MLP neurons of a small language model. Each row is named by its layer, matrix (up: input weights) and neuron, and shows model dimensions 0-255. Each number is 128 + 24 x the weight over its row's rms, rounded and kept within 0 to 255. Numbers have three digits each.
Before each neuron's rows, "fires in" lists the words (lower case) most often at its 100 highest values on Wikipedia text that the model never trained on. A number after a token or word is its count.

fires in: "county" 27, "city" 17, "coast" 5, "park" 4
L6.up276:122127084126119118136158136121156184130156077139124126133132130132114085141132168095158137121126116096098121139133135169135172105187127156151112084139113120120105135103117137105135138163148128116183124138124155118142072113126099136140104168132173104137142158136155136145125141108133151141115126109136152140137154126087086063096102118128085115110133153153103125163108162117133144111137130130141150131109099117131141092154155117102104130115095093168138132142102164101074123142144129174150093106134125143108143187098091124096114158095119116132145107100157122133150149114123136132090159154122125106149140075132130141176115124137137131147105129095169084105124059132118140173133155119110162134172150106115099083136112104140166137142143154132149134133091092086101132135105101

fires in: "american" 21, "english" 16, "several" 7, "france" 6, "spanish" 4
L3.up650:142110150128128095135088121135145099138105131091118157141128134102117121178117130141101123088156150147110115094139134115156149105138133145141126103093109133120075071132127102158151130139176163110125111124081147107135140172165158100107122114110148123107120135087090128134171111175120106117130149109122134119121108135159138153152091078165130136129104139157120087159146139174127136105093124094075085136147104063142137143117157133163119187123128139120145116146124101116174113137133105131137128107099110165159116132111149147152145164089114120096119121148078125143124128134129141156149148134121120121134152102142141166112090164125132127098108161171107182155141133108145151095138130162141089124139151124062124095149155108107109153114144126148168164118103194119128137123139104

fires in: "for" 47, "summer" 4
L6.up820:127129126150122119140160109135163127102167135143139127123114129098115154130090167126125148115096165112141132110116111212115114113154121092167163158153081125129144133103101154154156145114159123081136136152100104149119106144117142138135107109079163138143125100121139097124149135106120127079133088157130120098141139068131093116162170127122136091129144143161126147127104095126129186118120148139165130121114125158124119119165145093142138127106140111101135124143125037129099102102133119187123146135097126129165137068128170138136145129150119141111126123078180104107127148102111101122132109137081136087115183125115115109120105174145136153174137134155143125146142141158144127135122135115132103144112119164112146096133170132120125129179133126131178103164112096106142165128132110

fires in: "september" 17, "december" 10, "august" 9, "july" 8, "march" 8, "may" 7
L3.up413:108128146112154104101083147168088151149139131174130130104165095142146187096141129155147107124175174110152097166098100114109143113135069113116133125118123061149106108108112124120120133132136129140101180164146126156097166131130128103163135129116090135112145114166119104108136106122160132137102116109129109132172173166117119132122112127125165158136166138112121112096140108129136137117127108111178101114147114139105108123132107093113129158106122147166124127179193141118149113145132107110144109109132140129123140134136098124150102125164100097141138132144075120107185112112127140114156122143122121106088141112178125108139142119149091142113123170090117116127109117150158072127144114179077110171104168105144149145114101144098187128161131132107107139109108157124137100137124148

fires in: "an" 40, "any" 6, "chief" 5
L3.up388:151089118120145132149187143103104105146108141168182134095189140134118083088111120167162181129105111140165134124112147144153118138139158106138153122100122165158157128143167123138143084136138191163116160118111125091150108118120142100134084137135115078144130099132121133126180072124090157141126152114134138132101135075121155118162129147131152125169119127140132127113089131130108164134119133160123110130138124113138141144132136132167101136103071146108136096141113131152125105143142156101092125091145117150123098138136145130117144185129099126113164121125150072140124150120131131112130109162106182186077112141143114123125101123149152111142122151089151129101130138119114156102156138142103107102133127157103075143146110108143081094160084097131168119121115133129152136121115126

fires in: "until" 24, "since" 11, "before" 11, "of" 10, "following" 7, "army" 6
L4.up19:086141109127114105101126165129116052079170137154143091152084119119123167093133138140107126092174119150133166089162126126119140149120114134143157130146094127132140093118112150137185154161139147146154147131160135101104094160110173102119122159122117112147120130115151153134104104080142138150114178158110126134109193144118096144114136162108111127108130159122134148113131144114150099143135111174130074104120126146135105090116119077116157141176127141134144146167139116124165131159152108135120127158096094125073138114093159116162108116150136180151161148116146113126103123146087145173121112098101118181115125153159136129110104113123119148160118131142146134174114100169121135100133122110119119135142186113104135126125156105137141127113092124119087114097110108125113114174118122

fires in: "footballer" 18, "football" 14, "apps" 13, "attended" 10, "oldham" 6
L3.up0:119118133105159117151117122138129166110158139127135165102105120086123163130117168145163137109128139124111148116125125099146111102132092137137148141156169162154072139123156116130119119115106102107129108120155122107090146103104129097133107146130113119133156130132118151119146118150133136149163134122104142188104152160103113079163088161094138087110135124111150140113142119141136172147089085180164138140125101136095130149114117111107099083140134089125188145121172110126109107137110095153101113148103168128117104111119155130143115118118153134111113178102148136153108122131142156132100147110141142136133119114101150126129127139093135091098172107143165162145078142108073059108069111102130114185126157157091130127133132133161149111130160126180147126118146103093121160112182139

fires in: "a" 16, "executive" 10, "in" 9, "children" 6, "every" 5, "speech" 5
L3.up898:143100130151136115100132135134143114124131165154124142126173103133154118112088148111120139151113129175122143129119135180117159141138116125107132109063087142132099135144128143152104135121103143135107156163106117089144136116157148127134119066093158103152086098115086114131161139171112144145129136096135135136097190130161144133116100156099135123098096128096069156143159132130133142127105130130157111197134112105125144105106116073145163092150129167111137106153132102155109084105160118143127103142103163135120130111097118104156124128142095102135132114175117165082148106200138114088137140156108160152149123142089111103123116125139124167125114106097104126160136120057103125115137134155175165124139118142145146166123146100137103121115088136114137110136150108156151127106158127

fires in: "on" 74, "only" 14
L6.up984:092108106153138126168093132144112131155103112120131125126090121102085175112132124097124155138113111165176118097114122131127133131125150137145178117151130154143125102118118169117129117120163109138166124139108071155097135150132138093071122130135170121142155145101153119146154119120120122132127124147122087111119175151114099107167155127121118169163143134148098134112128124184102128107137136097115127141130093138147087101134116161105157174142114172144096127132118116100094137064157130118090114127156114112091134099142099162112161112094137167168154103099131166120105164165142117118135167139070126172081134164142111126141145138082143160129148123094144115105141164143124145138134161091124108100097118142136090094163095090150123105134116143085112128139133123118166130171107121

fires in: "united" 18, "mexico" 14, "york" 14, "chinese" 7, "denmark" 5
L5.up885:117100119162146129119093106084131148154156131152147119120141116165087124121124139143107129147103154127118126122176141173119116157112110160136140107158122159133158118100122120109107122127163142131157090132133078098129154154152141142128170115127147155129155111142120124161124101128110135153151163197127120116138125180142087142161085120155156140117176109123125119143125130140158134124156095112105167121166150101116100130114150122106113091121157118112105129123123115123140169126126067053158112137102122169112090113118130156145072096112121158089115096130157150084115125117148166150159134142156132141083151121107116135147095103097186111122120137132086125148117122153149114154131132133172078156149078157119141110091090114140156130118109120152134151101110167132078112132108098

fires in: "of" 33, "research" 6, "studying" 5, "second" 4, "hatty" 4
L3.up93:126135166161061122145139116130135101144111184168094154140112148077096146137145102120157102102123115119099125101139112088089111135094084170089147131085178142133131101118112159148100124128159154158112143118115108090096114113126125131114118143087092154132105116148132167161116146143128103135125114179094136171176116114173114170119116144158131128143160154146128081140141146179129157136118093141162090103138107146131114134101147126122090118098117111120134132154186093112142123134105101153143117100117134149111140123096126144124132126145120184163127109165128125138150145171112097142108107137150161127145108111164120170141134169119139096098106140116171171078146139134135134104098164154119115132135122106149160107141125116120111112128159114132100112086119093125091095141105133

fires in: "not" 14, "development" 10, "major" 8, "debut" 8, "developed" 7, "developing" 5
L5.up73:133129169108140150121159128110118143108147139098154126126141108148126104105100117137107142103103175128108113143142139100104107094105106138147153140130167112088105122133162143140111157145089134138121133097140167140138151139151157135142135141142100156119090122138135104137120178144150128097105107128139150124148116114096075107158137117143127100130169144116145114071137142108073094091127106100115102142099155092120093140136119149119139171132118170108132097110156121093181162138153132119168128093161104136113137172126134154132162147130135092107153147106120133144142105142144102106084103132204153105151122140147082132157091106144166090148151171124110135105107145115164081102144098194134107163135136148108132093133153092121132128096118123095099086181104127136158105147139150

fires in: "a" 29, "party" 25, "an" 8
L3.up211:143109126119115089152143129147121094116096131163086086099156132112174138150129132148107130103149129123079175134114122123127141150135123110119125143155099142165119119140119129148107080152103132130150117119107136126131108174103100070143097151121141134123089125089087146128172117098147123089147105136152172081149102137155055099143144108098135109094113117155150142153104132163171118106137137168104155155172109110134119156141089088119110107139123125124146172148137167160150073113140169112180137109094129131103163131149177118168105141138102118095140134153138118105140142127133107144126104162108153177113124152092134148089141143130143133114101082124103118109160101166100128132147162133107160109151142134116118122092156133153136144098118143113082113132111167128128118107083135

fires in: "a" 31, "s" 25, "age" 6, "more" 6
L6.up72:138150100147174132094141092100155129117099131174136164133156117149113105092112138097163143154139120100138143142124106129161095131160138119143139131096145148142088084160147133092085109079103116138123127086117132106153179117120147117130120093108123119083095128138130117138191132112155125138132143128112113116138110145138121079127111115160134153170100118142119131161117130112124159120107156155124093145117112167120128153119149147117136095136124162104143155097122113150161140088101158107122124137091151161140193115104084197150137129144110130096142117094127172164098098118132064160122096123173139086113127149133150069147148118135131106119096084131122096092082116123108153145153148105127150110123117142134120121141142115102162159128147117117120162088153156107138149165124153

fires in: "of" 47, "april" 9, "august" 8, "even" 4, "francisco" 4
L5.up215:107106129134132154146129168101121165091116164093158149125108139112120144125100135145085155102133112123185106115120117110089144141130126127150172131146129142119088124152104137110123141122148135140085176131123119124145135162104133172120135143156130137115118164117117182156111172094138126137178133160151108126142124133150101142140125135104107159163129103146143127078130125115146119072153135134158149130117151127061137130097107148135154115145159136161108111124117105113124141085100113155151150157128121170125082143122179151116099093094120185107100138139141107128162094126162115170106151111139107149109108059119139116132122126144121100133180138090087101132136087184117109135161145108119099117139079175091122117142111134112143104119122147093147120119144156166126081124101154